{
  "d_model": 160,
  "head_dim": 64,
  "activation": "swiglu",
  "norm": "rmsnorm",
  "positions": "rope",
  "qk_norm": false,
  "tie_embeddings": false,
  "init_std_qkv": 0.0497,
  "init_std_o": 0.0,
  "lr": 0.0143,
  "lr_mult_down": 2.0,
  "lr_head": 0.00532,
  "batch_tokens": [16384, 32768, 49152],
  "seq_len": 256
}
MLP neurons of a small language model. Each row is named by its layer, matrix (gate and up: input weights) and neuron, and shows model dimensions 32-127. Each number is 128 + 24 x the weight over its row's rms, rounded and kept within 0 to 255. Numbers have three digits each. A neuron's up and down rows have the sign that makes its largest values positive.
After each neuron's rows, "fires on" lists the tokens most often at its 100 highest values on Wikipedia text that the model never trained on. A number after a token or word is its count.

L3.gate173:079097131135159125107088131135096095147154122124149128134122083159160132120126195114139115140166142097088177164138118152123148097159143130139153155158115098138148134143131144107137148128133070136139122070165130104146123160136156102117116123170112121104067108120145135115116138097177111105
L3.up173:124160122172112087102135186133153130115151109168146137141097085121112105178153140129132135130134168152145137114139128147131112122149109120142115157113121121159136133137079126094101114163137136143168093148140108112144117108154126142140109128105113128109114098117110107131160121134135121108
fires on: " York" 36, " England" 21, " US" 6

L3.gate202:104108162089122124156098174105123183111126112095134138144155139120129121149108095130151143125097106139112123133157137111127154149106154163140141125141100130116132150092094120150136142131161116106171161153066143109120114150113127153113116084136143113151142137116141095108097152151144117130
L3.up202:177143141144142139127134126138161124108142134121069120114152105067165130108123143112160126095124147157078113136142138131118158188132117136149104139121132147076134094139125082133125119136128125088188142160122157121164116149090127104151119074111151142156110089103135128113123176151141138141
fires on: "c" 33, " ass" 12, " ins" 8, " ens" 5, "pp" 5

L9.gate411:105120145083110158145095127133112124089144087159125109133079128105119135094135133106192177118081117159137101107175150137116156143162119129156140107150087119168120126128084127167119140113123114144162132131154143149109110093112150129115124112088142097109139143147117133102133155093125110115
L9.up411:093127120120099128096126110152158198099106154082138133142131104098116131110187078105119135118091125119094110140126148146119145121124100153076183135055113117104083111142127129129153144105098141134072144138131108151159125113182139107141129133135121128142117096138097114138171114096099110123
fires on: "\n" 49, " (" 14, "-" 8, " and" 6, "," 5, "–" 4

L7.gate45:119133122125132120126086181114157105105107119105133143118133151151093139140157220120122110113144107115144092123130092161180138155150094186116133077103141109162102140156099115121132124111144119134081159120138156128126139120114159129136144131129132078134116126129155145128131148140101161135
L7.up45:100156075099104101153092103150125086075068127117178111132127169135132153156122160121120076109133126071088135165160113140146129137129126138133109116143108144129140148133137131138119153150133126125145140094144105144076145111132126135123146139101142110177171131150194127121144132131143163144
fires on: " a" 45, " an" 23, " was" 16, " is" 10

L7.gate23:124097150166119157160123115135080150163103104110141138174130157134145153095149158126156145121173148159090141115123125112143108139166099134137151139141116144117082094127132108153134150136165106150121165173154085162142126129154147133109160163159158145099159104162157150125140130135152166168
L7.up23:104128109135139151165118118118136144114165128153138121103140110138099133120136140106124149146143128132161115092148147087088120119124117156138122145113155115141151149115152138181158112137146087075127122124148154135090151097128140148158147169136095148183164147096102146104133114117146120139
fires on: " the" 35, "s" 10, "'" 8, "ion" 7, "y" 5

L9.gate208:095141146115185129147101084117099101177124097088110126157115138166146124177124116141166123133082190138150149111169109142090131085126110088120136150115157134141117148134109099106149131136148138130120124152143134134163107120118089135104121101151155105132088144110088105129111127151087107183
L9.up208:171110179154141152111128117118080130120092135091142123078164132074104137141081114152142153134111188131133146088117104141148134085120117123115142132169129143110081132146131115100149117112140122113119100132164143117145148119089129187123102141157148128116089117120128142124160095158108111140
fires on: "  " 100

L9.gate439:079098101113094124130124164110125105107136111170123112147133129147125173146113137132131106125097116110102128117114132159102138135115095106125158099087109083135133155142154124157163160141135116156132123166150124071125128155146092136118128104149115097110135140111157139141094141084113093156
L9.up439:130121102082062104149132093133098125121099134136128096134095104138118110105097137144139097163103151104157134158142174114131159169139153160143114096085164102144090096110133114142130136103116125119185128147124110166097154146136149138128135153130137147144094151108116099139148104155097084120
fires on: "." 24, "O" 7, "A" 6, "'" 5, "U" 4, "d" 4

L2.gate7:131096114136092124122105132142091165148164114120130135161139134110120100138149113117112094134109103153142126131130134131098145114152140144129111094164177149130132132140128111136129145120133090139186138157177134087137127135160107167125138121136118074130101126149118116118103108144134144094
L2.up7:145100116140158149164149140124131101147143119088119108139163137146117086137125136153132099109128120094161158125118144232115120112160096089141115109121118142117096143165156136117133110102158146105140158138134125139110115126141127146114130117095132127131115132115114145126097126153120094135
fires on: "s" 70, "er" 16, "m" 7

L5.gate92:132163121121145130145105073118116100114104128138069101139081090105150141172120124148147148129082147111105147136123135155107150125137125151109110134110099114120137098149122148133171072178130131105092136110140146093102073096108136108154094105111144094130081157161109102127129122124141123145
L5.up92:155106163119155125114121142132121126135123131129122118104112097140151128083138124133098145137100117158143166127152126113132137129138097137169123163152101075103115114083139158072120049126132159105177136056109096127172108106150115135152084121160149130115096145154110102128181101124112080093
fires on: "-" 24, "ript" 14, "." 8, "et" 7, "ss" 5

L3.gate386:102121151114124114074152064137073129125110139192126134151120132160102137161098149137148122101137147114143145124082133128085154144141111154132157151128115173134092137136143104101111136139132135091077153148090108092107115118131138146114127100094074131102118098110173154143100117136125118171
L3.up386:144094154128098107130174145176148130121159089138130145115122155058125114139098174143157164136112139141154140150117168121117176130136144115119078122114090140122121135145123133145116149171140111129114117119090090160141109109149130140171162132147096114098111110108075128104130127133127117137
fires on: " |" 42, " of" 26, "-" 10, "\n\n" 7, "isa" 6, " from" 6

L7.gate325:172141127097092120088097158127115122099149099101130115140122110077093166123086159125151121090073131136134115147120088136113086134139152102102140069149131125141145133112110115143168117080123129179125178128140155123075157155117127129119100135134136138146141099132135124141112127121147125163
L7.up325:093121153122092132149126189123075164094144113059129120111135099116080157141137137150140089148113121137095139128145108134113105085142137125108151096142089111115150163080125132164104111104136134130136118109104167141127110154121121132134141119113127152115165126157119127155122124183129150083
fires on: " p" 17, " w" 13, "-" 12, " des" 10, " red" 4

L9.gate67:132147161144147189121110140085117143141151096110135123122085096156109147104137141172137094113122115129102140138118152145140138137117166159091155137110151144141161110136127120092133132116116113122148092181167116124132087148120159137141141148116120135110151137079087166093089131105157122104
L9.up67:126159105109109148180076172184072130163140111126128097099106085140098103182126161106120138163116149135137204137126136109155084113132154122122137150114077167121132108177152154120150152116151139128115119147120110126163111117201147108144120135115109113131117117116146117100124109101087137128
fires on: " −" 23, " $" 20, " +" 13, "−" 10, " " 9, " £" 8

L3.gate42:162123082116131113089153127153179141152125159113139094152154187130101166138087162104125129071123141139143070124105136114112135115142133118125098160133113099143139172097105099120165147116137120166121147130154105162143109111148104127144141079075167128120128129113137103117110140153145129125
L3.up42:129127112100109122121157160117181143180126147134144103109186160112106160120097145146116141086128162090129083132105111101133128140138113129123091142107091158136142170099147061114130134124119136169128116127103129133110127123134103126134162095101133109139162098099078110131132135155128133120
fires on: " As" 15, " For" 12, " During" 9, "During" 6, "like" 4, "ough" 4

L7.gate425:127117145128144112088138129082141127157100113114151086119123173152131173146075174092142102159157099094079103092106120160140076113159146145126122125168121102144103137101147074071095110125113126131084123135149155114145138154125128148121101089122112117167150153131188159126094127109098112133
L7.up425:120158161152133113128140127128192136125092136080110125124120111079150136119072164129121114117176140103048120094096138178130104131140107136131126139167129181120133121149115112156163118112095137130091127150130164173114122096137124128147141078139143100107121115124155135116129113128133128124
fires on: " is" 37, " =" 27, " was" 17, "art" 6, "on" 6

L7.gate74:109100139132177154067106100121101127139146100107087125130109118107117092145126137120132105140151129123149127147152120139183142128129127120129098172124090139092121128114101091118139156140116098129064137163132127086110092121145097119116084098135122112125134110160156147108135180122127092122
L7.up74:077126221091133138129187140092117122142096149101132151110138122084167120135122112160172129102138128118151113129115129138136145120119148146109128125128104107132137132161130146107107179111190126086119152143126156133116093109102111149126115155146122109105113137108138135131125151113102107126
fires on: "-" 73, "  " 6, "mo" 4

L2.gate279:101120169092115111137132110121106167147145120174156091151088107114145149138097142122112128167136121146151144146156104123124182140095099111138101086109131121118099189115118116163116092131144109181135163128144141130163125113194113126127085122121133135130145118139161154153144163124126121105
L2.up279:053105166130132108134118114123118151096096145109139169108142121123133155116115130130156114143123157116136142149059119152146116157149144131125110141111150143115134123105134114123121067088126109168137090134138142093150142106126142146141159103101104101152107113074122156136111124162075147112
fires on: "ti" 14, "-" 10, "se" 10, "e" 7, " and" 6, "ate" 5

L3.gate402:095081118132136104122139130110140096139087131127133169112115177126118106135096130145138155110136118119138153152099155145117160103104158149114130117107166131128143112119147148101089143096145087146068121152096092140112116143120101157113126137135110118093130124148112148150154109110119078111
L3.up402:082114127145115104093147101129127117112091146147139152116127182122075127124108162138125141120128102121086141146131149142132125109101156164086118128148134118117173089076165141117136125136117120164093117118076105142078139192102104140127138125109123087088155146141132153102130131108148118135
fires on: ")" 22, "\n\n" 15, ";" 10, "." 10, "\n" 10, " of" 4

L5.gate95:156075164104105097140134138114169118157132118079072174121105148136099124125121146122181131093146109138126123159098147097137153138082137087156119128119119085181160113133135140158103112133114085127131134150101169140115133095133124153117153137126114081116100168096126129106146134130147124132
L5.up95:168096111134126120109116145147109079150145109145100147156166147118129130145122160135161142105116119145132120127111095127071169140113148102132111093145131144135130112146139157133143129111136107142110117122171155165109153145142106152123132167119100118136142142131131132103126108127132099148
fires on: "\n\n" 56, "." 43

L3.gate156:141107118162120153172107163109129141096080137132137093138132127099109118148112116139119142126140135135145113146167121080089170139085173149133147142128104122135130132170171130078108122148133129123114156127131117136118086142164159096128123121127126156157091127136140165177117123170126132119
L3.up156:135122135116169142129086177154128169103126111092146092135165122110118137110094108116137093111131109141121134162155122114129139144096138126147114136110063140101094128134143128129159130086123088138146172133167166114121099177156136080111109131127153118137039173115133141167151130125132154127
fires on: "=" 98

L9.gate426:122118130155120129140122116128116133162133141152134155127144129127127164064162146129114151083171121079119161160134117115111106132142102135093145135109145139073163126094106117135113087117145094071093096175121111128111085129152100113102128111118101118148124138103136139120127112147127145109
L9.up426:155125139093115125171105129127109165148116119144157156077122139125140159142147107121119132154098165147104078112148131058147118165131149153076137123140148147110112114164167111135108110107154143116145152168121133135152082134133118093168135092119133173073104121090161093111146161098151127129
fires on: "." 51, " also" 16, " and" 11, " It" 9, " it" 5

L2.gate356:123110138146130158105161083119154128134138133156130120169124197152119107126125105100118172149139149124153202126155134132124141083110131091084136118156131123083095086091145146076129157111131158133074114125112119114121144130177139151078147122100136162151127092095116143105149124108123093134
L2.up356:102122161103148120130115117141125123095137148097122193122132150142138124125124140169166130117105141125113174146120157141108168137091094134117105113119101169103144139134120108074123113143153129145065130162125088176072094125141111114125138138141120135135115166110104147116129108120118138148
fires on: "\n\n" 43, "." 35

L9.gate319:086145149115150135112098108110153167164104103121106119090146164154109114119102107149108123124116088143162122082079167102135143139136165095105110131156111119132162150153139137108155120136138138095094106072127131135130124110104142150072152072101188112101165104121123091145121134130102127123
L9.up319:132160126095148112148108141115122103100157103156111078146093118137095118128111131154121122111109100161133093083145134098134150102125136084125152138094117082122098106105168100171120130172128173099148125118153167135126118178113139168128094128120110144138109121118136097109138096142108152152
fires on: " was" 57, " is" 8, " were" 7, " (" 7, " are" 5

L3.gate445:123152090137159093121092126108156155102151144074140143146180127105108108102096129108142145076134160121111117114135130112143122131096128151128107141118112148114103148131131149129151146152105120119132115142134135136125106090180154105118143141149133150107127145143158105151136161153136111132
L3.up445:135131092097137083126120126123118135117125151150170107092128188103087094130099149129157152127130159105123130108127120137127117115124115151131125138109141172146152147133137177123120151113068145131135104118078091122139100135141109142096135119094178107158121131086132120142121132159149091120
fires on: " went" 20, " came" 13, " grow" 5, " occurred" 5, " moved" 5, " go" 5

L5.gate112:125121113077077139138129162121133144093103153112147138103099176168143116139154137110135128097185123123151130123165136139120120127144126134105120114119112141097113126144064117129158128140185112103127137146107115100119132143129126146167089114125130112123113109108099142106171116118137145128
L5.up112:165155172144150137082093117150196133120123160141151110059100121121140108121123118114148139143112184109134148122109128139135142123155132129088143119102133118079139095113102128135156121106103121102129111137155140065089061120135131149131139121108153110132136103090142124128088146153123131133
fires on: "–" 29, "\n\n" 28, " ca" 7, " c" 6, " exp" 6

L9.gate247:162128138158134150115092168156101132128105102102119142133091150124123138169118124151139113099159136098127145119150122134111120152123130138111165113118125108106109123142104087121091147146132115123136128139130170092161144125113131136142127138107178112115085135129114124091099137145130121124
L9.up247:121134116131101139122150112149114117131134092146079147128115119127125131146136106119094124076130130146085142122146143078124172144108166128125084132104110115167079137118092115076118165165162124117148144132135092166121135128103113097117139132143107106130121125151057144121140158145176127127
fires on: " of" 73, " for" 4

L2.gate301:135121090080130100123143124107117157101145170130064154175157144123118135115158109125132140148102117138139139179165148133081146107092161119138137088134095127138117131128094138073136051146138130114118135122148102134118108080134115111108113093131113120121167110138085149155104106142159114106
L2.up301:115098113171168138126141155128140088119138164081094102188123138131105146149142095122127133153154075092132155154136119137125143058130106143136086094132105092175105149130141144132099126124116129094094155133136123143109149099150123127102146157126113110122136130113124148160125143145168106137
fires on: "ies" 38, "s" 17, "ets" 7, " or" 7, " 2023" 6

L9.gate250:137145098133119136113105137135140106135164135140139157074121180106160126071106116102094175110114144063134144118120121086119098132135123167083151153069118119137117077134143112092115126135192102140132138149116136126134121124126115183131120104126133142141087166125161180115168120102166124114
L9.up250:150108135105095137107142122113092144148124112139135149138127135160102094080159117120075143101106136131124146120125143121137110142156150155130101135139090105162137136106149121085088148196125127168101140139144124159141080124137079154148137129142103113074129168148150143120159078128125144075
fires on: "." 95

L2.gate388:141133145147138090111169127051121114105108117121129111154133140113180108111135126123150099140162141101152122136173192190136124114138126112116150124108153092152153115114114138102167107086153119089151155124122166140138116148174163113154113140103131159132130088127152121131131131089133112090
L2.up388:151160132160144118121112102112134147125126117105145133143117090104147145161126131169112125102122132141136142097135135116101143181123145101131153110118139111114149122103075149184131128189141113094130108111132119129135114158168147143149131159086089141118127162122106095109135146124174156113
fires on: " state" 17, " US" 13, " Maryland" 9, " Texas" 8, "American" 7

L7.gate428:174147120131098117107082125095124107139187086132137172116124173107142096114129125131127080157138145104122112166156179129134173103141108124082102134119096148114129153154125128124154104090148093110073139095119115107134148113155109097139117123105139117108127116135088132123156134113118122110
L7.up428:124149135084154151110093108144126130150111118116135127175129131218136131100132141155183120171119155196138182135150108136099128125106155130102105140129101109132139112155122158174141126123119125155083116172139113134073113135154104114157097139140130175131148120100129104125161148094139095152
fires on: "-" 92, " exam" 4

L9.gate295:128142087132152150120114165090160163142139095121099105123110132128178066091161122120141093115125074110081133120116106123149146137080136147128156160100110138175077145117119104156142182109127133105111104116131170121107128101121135101101117105161186117121089122110145190118173151137157136116
L9.up295:146095122108123122116121139134139124092139092138081136156136128117112120113151113114203136122148150157126118137099088062127109149140135121085111143139111123155152130203145140146091118044136124181136102148142158092153119101104140163126094094140182130130102156139137145119108116159102066141
fires on: "-" 43, " (" 18, "m" 4

L9.gate35:147167129107140137103144108088107142138144110135112163129099138131195138100141181118139135099135129073153127122172123108099130113120152144091138118127096120120134139140112150190082140139162091098120134122122103165144133077138126135119162133130146131136141109126100112127161104134121184112
L9.up35:119119172121162143108141134142146099096105186127122099111091132107174124124093173123125116120146092115185142125181167140103158093101114114124116117117146163100155112120120125120134124144128131105150116161143083120103084118115132142096117149142102134107136124128126122135088125124104116092
fires on: "=" 79, "B" 7, "H" 5

L9.gate72:122140136132164128153135103105077106136095134107096128080161134092108195102105101157114101112144177152140123152116132119119163110149095113120160109131105153110113143113131136145101113141123138097077146111153101151094107132100162114140155124125147116109169126121171112101114113131111129145
L9.up72:117115136127165158117088152112179122145078189158137110120082209153104131146128080120114091125126109134138113136126143170137137143103151107137103126111125090142115120142109122109161093110136109076113141104166145129120148152142089190105089134144122152164115112135108125093139133114120137129
fires on: " is" 19, "s" 14, " was" 11, " and" 9, "en" 5, " they" 4

L9.gate431:113103128134124122133170147122158164143149146138107112136106154160173132112108117126171104121176139114109090122120129149124095137137114151153096147119129149111138162146113115166065128167095107111154118156142117121128141110142130132114153121114176166110149150163127149143157115119063129124
L9.up431:132121138179123112165079101156144107139139106156157105105136120117148104124151144142118142136135128150112068114126138121148137094148123185121174118163164129140122120113085132128090142176150084170146070157128129104104137091084098125135105129084139084137135131163117165107142131090147126124
fires on: "\n" 35, "2" 13, "ion" 6, " (" 4

L7.gate429:102114112153131126113166069107116142138127130135118166124114128097111137139086130154115059086097131115099071172121121129061174134146142108130121124163109126125114187108114113122116118114152137162068112124128108150093117111094111095138112088147122147116121120089121126088113126129104136134
L7.up429:113131130107129121106149095149102145118121164120127165116103174119096185101165102138141124098126124136102082114125135115150107116145102102163155133161090139096152120111153144149112142115085100147106136109097115131123131099127127129177096126162095134094164133132145112104151106159128132120
fires on: " In" 16, " For" 14, " in" 12, " for" 7, "like" 7, "," 6

L5.gate97:118129141141163151103163124106115123145087141117128159125105127139077121103116154177136114165155150114173132117172121111095121122143125104146164161112138094120125172113153158087105126135102097131186107092120113143100133105130158134089113130133132114105164103073138128126121163153126110096
L5.up97:089091130150154119080091133120130104143130125131097123138104142123142103137134120089119141154146131061111116148135166123121134178130156179117178163174100126115122100091111121166133144081117164116150166133136111114116139114124149104164135117177129159115122121150105151127114115128110122098
fires on: " in" 28, "19" 12, " by" 6, " 1975" 6, ":" 5

L7.gate238:121164159109138157122099133123152153066135103114130159110112110116122148125094168139177100130104095110123147146106120139130131124123161145095152151108129073124139128148129112138155106112116093120125133148156133139167085112115088147161120135107142181105100124103126168124143102126122149136
L7.up238:171172167110111150106164151116096106126112123108137101111105128129085164133155114173123136120139140126130125108122081116139137054133142159137140150103125133140141119123127155106114095107120130104200152080157128105111112136110099110139109136113126109093116127120122155154118135130131143134
fires on: "-" 74, "di" 6

L5.gate311:141108117133107105131161130121120073142114088121113120101113137123126126139121179108212164104075114144098140134150132126073146115140112111169115083117127102133149113146125156093113124131119091138120145130128153139088143136137106121132133140102065125138121159106121144131173128108128121160
L5.up311:140102087119108109131102130109146109142101110115095199148113168100109136130118155103158160078115125123110116170139122146110114189105140110145118149128152104172134098117139141135120128108142135148133141151134140144106134070134119180102173111108064091142122142126082134113138131156183113129
fires on: "." 63, "\n\n" 36

L9.gate125:141124107098148111125084129122148132132167142146153119097057130126136119144134124132134132119159137148102097153140170128123175114130124143098107094051103165113147123159086156129166172116153143134117111158121081124105125122155160124150137135183140139185114130131120114116113134095191142131
L9.up125:084181081126142079104124139149154162128101128072100116124135087166103092123175140139110109136122120142116121138140138124099125115095117145142140140091111143096123106109134181155129138123107172086109155109166144165164110094183116131137092164156097130115127140143113147165157138121125129147
fires on: "-" 58, "–" 18, "/" 13

L5.gate248:144143163131094104137115148096143154131143123167138156142075161166154149133133172128160128115110130111140125107151123129135131155117119131120139122067106122147089068114104144162124132147183083104158135170148102171090179116182106125111121121129076145145162129159131137126136141168128106159
L5.up248:118125145117133101135149160123118060126116120125109114139090166100133137123130129118144142096132134126116092141128101090139125091114149158135132108116136136147107135082120143111136094127113103128126167128198136111117125090133088144121160136102123100166149100136132122103137126144116085104
fires on: "=" 100

L5.gate326:120128108139155124129122112074094163147144115107081167100098065091102150092144102109134099087091127147107157133123136151132156149114129168128131167136146118122161076162164101120148143121145136104118138141164097104112109111160144138114138129158130171130149087110077140133075108131124194131
L5.up326:125161131123120134123097138132064133141126112109137105124082107177118120097116105162100102153079149141141159130117115188142119106145155114122154167120129168129174122186103140111181129107148123132085153119171144183134120128136125130121148171124115136131102147139136125082100113138099129128
fires on: " −" 31, " $" 29, " +" 14, " £" 8

L5.gate290:124103130155096120149084136089162083169111063129133116086114133172147157143101154126146115112117183106145139154124099156138123170158150098161148116118123142118136110134130125103111149153117097153180189124108134135127141110092142180113102113122123134170146151137151129110109120138138121155
L5.up290:140093111146131100161088143180133113123109109038113140132091136097093148139132150150109116113126138115144136122136116115108108113077128138130127142099124111112070141087069156126099141135127113124090137123159148128091120110125131105131128078142127155136113162149097132116141106169170147109
fires on: "=" 89, " among" 4

L9.gate162:114129137133098113136111085109100133137172105126114098082098148107140124129083180122146125131129131139102131154155131123146120151116133142163132132059071129140133115095106110131111101105150118144141147140126149113130123116144132162140118125144114087134124148152109120149121144088116110150
L9.up162:136121112106143152126133124160101118143067081117152151096118137088125125077141131125094116107119117103126112120124156073128120128133137151140070145096106114181101142098162115126135150152147098139100128115135171084166099128152125133128110093117097102101168117155153143141137100131113120104
fires on: "." 89, " •" 10

L9.gate327:086179116120143148135130138132152156143136101135102116137126107156082111130152166096156159109162113166116130125157114125092154125130144137141118101092137134117123141145161144178139149137117133126112129139162151110080167087120175129168106117126090082080132112133141119117178147127122129155
L9.up327:132103107139162069137087129159137115130078123127137127110131120119107145148131092125139122179091166123143153128074109109125104131149145106145104132096069162103140063125116139100126122084156142131134113120157129107144114121153116134142153129133154126111140143090129117121101156142104117113
fires on: "-" 82, "–" 17

L9.gate71:138095120178092129105151101125133128166120106154108162139116129108128145152114135124146102160117101151087123066136152104151118095122132115101136091140179114143096150132125109130119128120063124097145174114120144134133136125188136174164148071111144147089141147142121146131163141147124117135
L9.up71:144144109098167148156176172134139129141100119113113109150150119151129140106117164115144134094124136139180126128168126195131106122180155169090082184150116113119121128107119092089160144125130137084143172118070162135117133153094128120177157147093102177142122129121139139107153114141139125126
fires on: ":" 35, "," 14, " –" 12, "aged" 9, " to" 8, " of" 5

L7.gate47:080148120116105135107105131116100120163104152128127135122094121114129095144159128132126152122112100124146083106111096132103107130167106129157110111141149124148140163128133103093138138148138104116119115159095165117143083153184113133106093114116159097121143157139136137130140163174103145196
L7.up47:160167130151101095145123120140076122151090151129129134154112106170142143143148143127136174119118116118124147147114127122067141106156145183127125130135167136134142105140132109155130144133134131136129126089099162128140151105121130104163139102130106149096114118125109063133125125113113103150
fires on: "s" 23, " stated" 9, "ed" 7, " said" 7, " argued" 4

L2.gate38:107105130146132148149154158103161164091101136161151070129117132093134119130106127131176133136136129109097141087123115109147132145100115168130075116111109119128141125129155110132104121108146163149124111207137080105166110154149132108133121145148131144157142107118135154135170119158080088142
L2.up38:123123174128151107097127161154126159148135132089115106106119112139148149123134141115150108123105087147081114111138111134124156072094155137112126155099097100098116137151138114149128136108132148116141107161124112133117131107138114127077112103129177152159182187155142107120119124159093091109
fires on: "=" 22, ":" 15, " ex" 13, "on" 9, "e" 8, "s" 7

L5.gate245:139135127108104132106103138128135155121108118163112158153142090168132101117151194147134089130124139085128143169141129145133100110184118136132082143135122111153194105151127122136106164115150074109128127163124101131149141083175119118156132122117126124111140207098081161108114177165138106146
L5.up245:111143170179159107140111113129093122134108174148103155094118138179123151111151117116114132122148109123133125114122145076153104146151138157078125095092129140162124087125156125110095129154164101155174128107142069110109125102107109092117110128086120106121108149128104121131128152121175113117
fires on: "'" 80, "iv" 6, "D" 4

L7.gate277:140098117119132106110128134130162118116106129153096108176116188131112126134114133129160103139134083100154132171177142114113146131116117181104088161110143109170133124119175114165153103155133091098085122109146096126119165143147147116122139144102137090109128136160162134116102154152104165157
L7.up277:138138108064124135122099129122124118130154141132126109142108155129139137135121159145120099101097086093149135155091079116095163152151120150135139122130140151151149138133103119141079148111079172123132131099162133139111131129087138110132098136097144105150109118125149117141143086134122140107
fires on: "\n\n" 36, " a" 22, " an" 13, " by" 7

L9.gate130:122141097121098132120120115156103143142154106085126130112112081127100136098135142163126159099106115099134119109104112157099165122119127153107156132144145123153095140123109099131166142123107144109133094118136154149140122125160169136139157108078146168127141116158113120111142134172127119160
L9.up130:125153077131117136156132136111094169129132139129150154154119154146176164138150084103127141124107163155134087154184156112126146153119140099105104129170116118103134134109111154091184132105148115096125132143126114119096114134121155149122140080137079133077164103125181094121134122123133146109
fires on: " and" 44, " to" 13, "," 5, "-" 5, "th" 4

L9.gate395:095133126118119093110128159119101141148125108101095139126094100141118144092138116087150138107066142131151095151170157102132154114107128159117154122157091170145107164110117138097120161092157132148127126123100134145139118099123102135127128107069125121093139154173098101170119144121152099126
L9.up395:147090124136113124149132118139147164142159132159143108157149133159139175120149139115143163137108178136133100165164122081139165143129115151124108131112112129047129125165141117177123100146115162102128108142120140143152140113111149155134157116180114126154088116137127162091115179085082121125
fires on: " and" 53, "," 31

L3.gate298:140184172117144137117131122122135150128121102110129146152108115117122137140107109124120100105135138060146120128147106084125112126134123100125118089154146134100161144155109101134129141186152099064123151108088145156146159157157117172105090125117070144086102146115119109145134142119131125153
L3.up298:143131092103121145109120157146115100123130153162114168126149142122160144160156109108087126111120115124137119124151124108123149146111082076164110164116105093156118099100135120108119152165126094135115145096138104081102124122118162120137154119129086113134116127139103139092103179117114140115
fires on: " of" 72, " for" 13

L2.gate147:113096157166133105132165085111075134168119106129150113158134124146096122128150155119125188129130147093121148127107100102108150142097122141185172130118108140155147149065147124108107137184122169136125137104115161122118121118146143133103125106142119146083145108115128124160129147133139115133
L2.up147:123087131105106124086138126114115144087088118165136173122127133137141097125132149134146137117124133063131120131169142139114071167130079125130145119108110085128156107098134120114160130110119134139148115139129146117080125128150129098138104150139156100110140103131139138183164089112146109131
fires on: " in" 23, " by" 15, " of" 14, "y" 9, "der" 7, "ow" 7

L7.gate175:111162146140132126069108132116118114134114133108135129124134118097123106116162138123115137151125134099136118145101141107117112137126058132130106128067141127113168140130149119134076145115142132131116171094144069109169102125182135135127160124093122097089125124122131131141150137132133096141
L7.up175:132153148131140152115107088109072133127105186156105132066112101104126135135146126123151117140113102112123164163152130092107106115144187139140156122113143113132161091104140135185129155165131136121118137111152069151117120110134121138061110142101110172132118096125135129163135120099104138115
fires on: "'" 85

L2.gate416:102137094168107113137105142150106146132140175198119107132111097132122169123120146125147081093129145130109108121128151126121143157163138109130124102139105137143130086107129181185112135130150102147146138159097124133145142120102134164100150105147130168144104157084162135161118124096151161128
L2.up416:124139080163144093125089135118138158139150132163119104129111123127077125133130105112101139103152147139111136096154089123111138128116063150125133112139153085103103125150159129084098148149139140105139070117150201122136150111096127133144128178151117119132117110126108089125106094117128170136
fires on: "ly" 33, "us" 11, "ment" 7, "s" 6, "ion" 6, " for" 5

L9.gate42:138099122113090110176119121169144118154128136107158134118123134134129164116120100136134127123130097139139122160126092088097137128114146104160132118150137108139096171167114104129119103056124127135133058096117170107122125076115148113172092098117070095135156133155086146067143103129110159146
L9.up42:140189140131117107147132131178122166105168155095137160105079116154129164135098099124140158102136133155117153161125137129127154136089149083123157115150103137108126147120138142129130093140165072101134111077122174119104139128120112133122120113142123133152147135134121177099108141117118089071
fires on: " and" 26, " or" 10, " to" 9, " for" 5, " of" 4

L2.gate437:084101152134094113100130132135159120123139190132084124130139091161136091137105147109113142148132147111123125147084177121112139110138103127101096141139108131122086121156136122078128150116132145136141100146110120116099122139128145134142100105125101146136180062165132143100162140160156096145
L2.up437:076150152136144156083151149103126071134126114151154116137110111137127116130128092127099116097163121193155123132112112152108107126124122099113098137144110115198151117134126137122111129150135122128111119128111191142094146088138181184123080129128148162135105118134154073186128125165102145129
fires on: ":" 25, " 34" 13, " 31" 8, " 30" 8, " 32" 7, " 39" 6

L5.gate17:122104157095110101108094155110145114176168176120092121122104091131151114136088166154122138124084133070142112119129140100114113109143118149148122148146131156134147119108105125134129128122125132154131129168113151123140105130146111167135108100146127133191149173131111087153122177107096117136
L5.up17:127112129086121093083094147153103116115135145090101133154131106125127085117138126136112121139107125113137166117133120104090095094142123147135128150168097091095139112110091092130082150119093123126114105155134124134143071160143090129149151080183114097151131156141105139156127095121117114126
fires on: "." 82